Part of a small language model's weights.
Size: 12 layers, MLP 320 GeGLU.
Architecture: RMSNorm before and after each block, rotary positions, no biases in attention or MLP, tied embeddings, capped logits.
Training: 89M tokens, 5412 steps.
MLP neurons of a small language model. Each row is named by its layer, matrix (down: output weights) and neuron, and shows model dimensions 32-159. Each number is 50 + 10 x the weight over its row's rms, rounded and kept within 0 to 99. A neuron's up and down rows have the sign that makes its largest values positive.
Before each neuron's rows, "raises" lists the tokens whose logits its output raises most directly, leaving later layers aside.

raises: "3", "9", "6", "7", "2"
L9.down160:60 53 46 47 32 57 53 22 54 53 60 49 48 46 54 53 56 59 39 23 40 41 55 48 66 51 48 38 40 52 42 44 64 46 51 70 47 53 62 48 55 55 62 63 60 56 68 41 60 59 50 69 40 32 64 69 56 47 51 44 44 41 48 37 60 35 59 52 63 46 46 36 52 53 66 45 58 47 33 44 55 40 65 54 51 40 44 40 44 49 48 37 52 55 55 52 55 38 43 47 48 58 66 79 72 62 61 54 43 63 30 66 39 44 55 44 46 58 56 54 41 49 35 55 52 54 30 62

raises: "5", "4", "1", "3", "6"
L9.down58:48 58 39 64 46 55 54 35 50 48 71 46 67 42 60 48 56 43 56 42 62 54 33 47 38 61 52 38 40 47 37 59 55 35 53 66 70 57 50 56 66 56 55 56 59 45 51 41 56 53 43 66 41 50 47 53 44 61 38 49 57 26 43 41 60 51 56 59 54 33 63 61 55 54 57 50 40 39 60 28 61 71 52 41 40 19 60 26 30 66 46 51 32 55 52 50 43 42 60 44 55 57 45 52 52 56 53 53 42 43 53 49 37 31 44 56 54 61 44 62 31 59 38 50 49 35 44 43

raises: " and", ",", " from", " &", " of"
L9.down188:37 51 59 28 51 59 61 44 55 47 56 38 58 60 65 50 72 50 51 52 62 51 45 47 42 49 67 74 54 52 48 48 65 55 60 63 63 46 57 60 45 59 72 52 69 45 56 50 60 46 46 42 51 32 66 13 47 52 51 49 43 47 47 43 52 59 62 44 48 40 44 60 55 37 56 45 57 69 48 43 62 53 71 59 59 49 54 57 32 49 51 64 38 42 60 55 47 38 53 61 63 54 64 36 57 39 43 42 48 35 35 47 59 48 48 58 55 44 50 48 47 60 41 32 58 42 46 65

raises: " ", ",", " and", " –", " in"
L6.down303:59 57 62 56 65 47 62 50 40 58 56 54 58 42 55 62 46 34 70 38 64 57 51 52 67 50 66 62 57 40 53 41 47 52 39 65 60 50 51 58 56 42 55 67 65 73 42 46 55 54 38 58 37 17 39 39 60 65 37 57 56 36 49 43 52 52 68 56 44 40 49 33 62 54 50 54 46 65 41 45 60 60 54 51 57 47 61 38 52 44 52 57 51 62 53 53 39 51 29 45 43 55 61 38 44 49 34 75 60 59 60 52 30 51 41 52 35 46 59 59 51 57 51 52 52 34 53 56

raises: ".", ".\"", "ates", "\".", ":"
L8.down234:50 50 57 57 56 55 46 46 48 49 44 50 58 61 67 54 50 58 55 31 62 54 67 50 36 65 50 49 46 42 48 46 37 47 47 55 48 35 51 70 42 45 42 31 58 50 44 57 46 57 58 60 39 45 56 46 38 51 47 57 50 55 50 37 24 49 41 61 51 50 52 53 53 50 71 49 60 45 55 55 67 76 47 55 47 47 47 49 43 65 67 37 54 32 73 60 44 54 58 49 50 46 49 58 48 48 58 45 37 38 47 53 51 36 36 55 50 46 62 60 56 56 61 35 64 25 47 46

raises: ",", " and", ";", ".", " in"
L8.down148:38 41 53 45 37 41 51 47 55 47 63 30 57 52 66 48 50 48 62 66 68 48 60 69 50 55 67 53 57 36 53 70 60 45 46 47 52 55 47 63 49 50 68 52 56 56 54 57 42 52 50 36 34 35 66 31 63 50 67 36 58 40 66 46 54 48 51 56 67 64 43 64 52 67 57 53 59 60 65 50 55 74 53 50 68 51 56 56 67 60 41 49 59 40 46 46 48 38 47 61 52 46 50 38 50 52 44 45 49 50 47 45 57 45 28 50 47 52 45 54 28 48 39 39 59 46 61 42

raises: "ries", "ry", "ly", "land", "lan"
L6.down208:55 67 35 49 49 54 63 51 58 63 72 41 53 68 45 50 36 61 40 40 63 60 46 60 42 62 57 41 55 46 59 49 39 53 52 58 51 44 50 49 55 46 52 39 32 61 62 61 40 44 51 42 37 59 64 53 53 42 60 47 58 58 47 36 67 47 53 66 56 44 57 36 59 70 55 62 58 43 57 48 54 44 61 71 36 53 61 59 49 61 65 28 54 58 49 72 64 53 40 51 58 60 60 39 49 47 54 40 52 50 63 51 24 54 51 65 57 61 48 44 49 51 58 70 75 72 50 53

raises: "1", "2", "0", "9", "6"
L9.down177:60 59 47 43 47 42 45 31 62 43 70 47 64 41 32 50 64 43 40 44 36 50 40 52 36 69 54 47 50 41 56 49 52 55 55 63 58 51 57 60 46 49 43 48 38 74 52 52 57 61 42 47 24 34 47 45 53 47 42 48 54 46 48 59 61 44 67 52 64 44 46 35 41 50 65 37 44 46 56 48 51 60 58 52 50 53 43 23 44 58 45 45 49 54 14 52 48 47 49 30 59 73 48 53 53 50 46 62 51 63 49 44 40 56 63 48 55 51 65 51 60 52 45 50 53 67 47 65

raises: "ible", "ise", "ising", "ised", "ist"
L5.down160:57 69 59 50 48 44 47 52 54 52 57 58 55 37 40 56 38 32 53 60 61 49 74 56 49 46 37 53 64 53 38 46 55 38 52 54 54 43 50 45 43 47 60 53 53 60 46 52 47 38 46 61 23 73 34 69 45 50 53 60 44 50 70 63 36 46 38 63 30 39 58 24 54 74 54 46 38 47 52 43 51 49 52 39 52 55 37 49 28 60 56 52 51 49 66 59 59 60 55 71 65 49 39 56 45 33 54 49 58 61 43 57 39 68 52 55 62 47 39 54 54 35 54 62 60 34 46 60

raises: "As", "Con", "In", "The", "Un"
L2.down12:58 29 54 37 46 55 54 40 45 35 47 36 42 46 23 39 56 58 70 54 60 36 41 49 45 64 55 42 62 55 65 55 31 55 54 63 55 66 62 60 51 51 53 49 53 51 41 53 44 50 44 29 53 47 55 19 48 45 42 46 37 52 58 58 73 61 67 46 45 40 51 45 35 57 40 42 38 54 61 50 52 53 60 50 62 52 62 45 58 64 40 43 42 56 34 48 55 51 41 27 57 34 48 44 32 56 51 58 56 46 42 45 53 66 74 54 45 71 50 43 53 55 57 54 58 57 48 51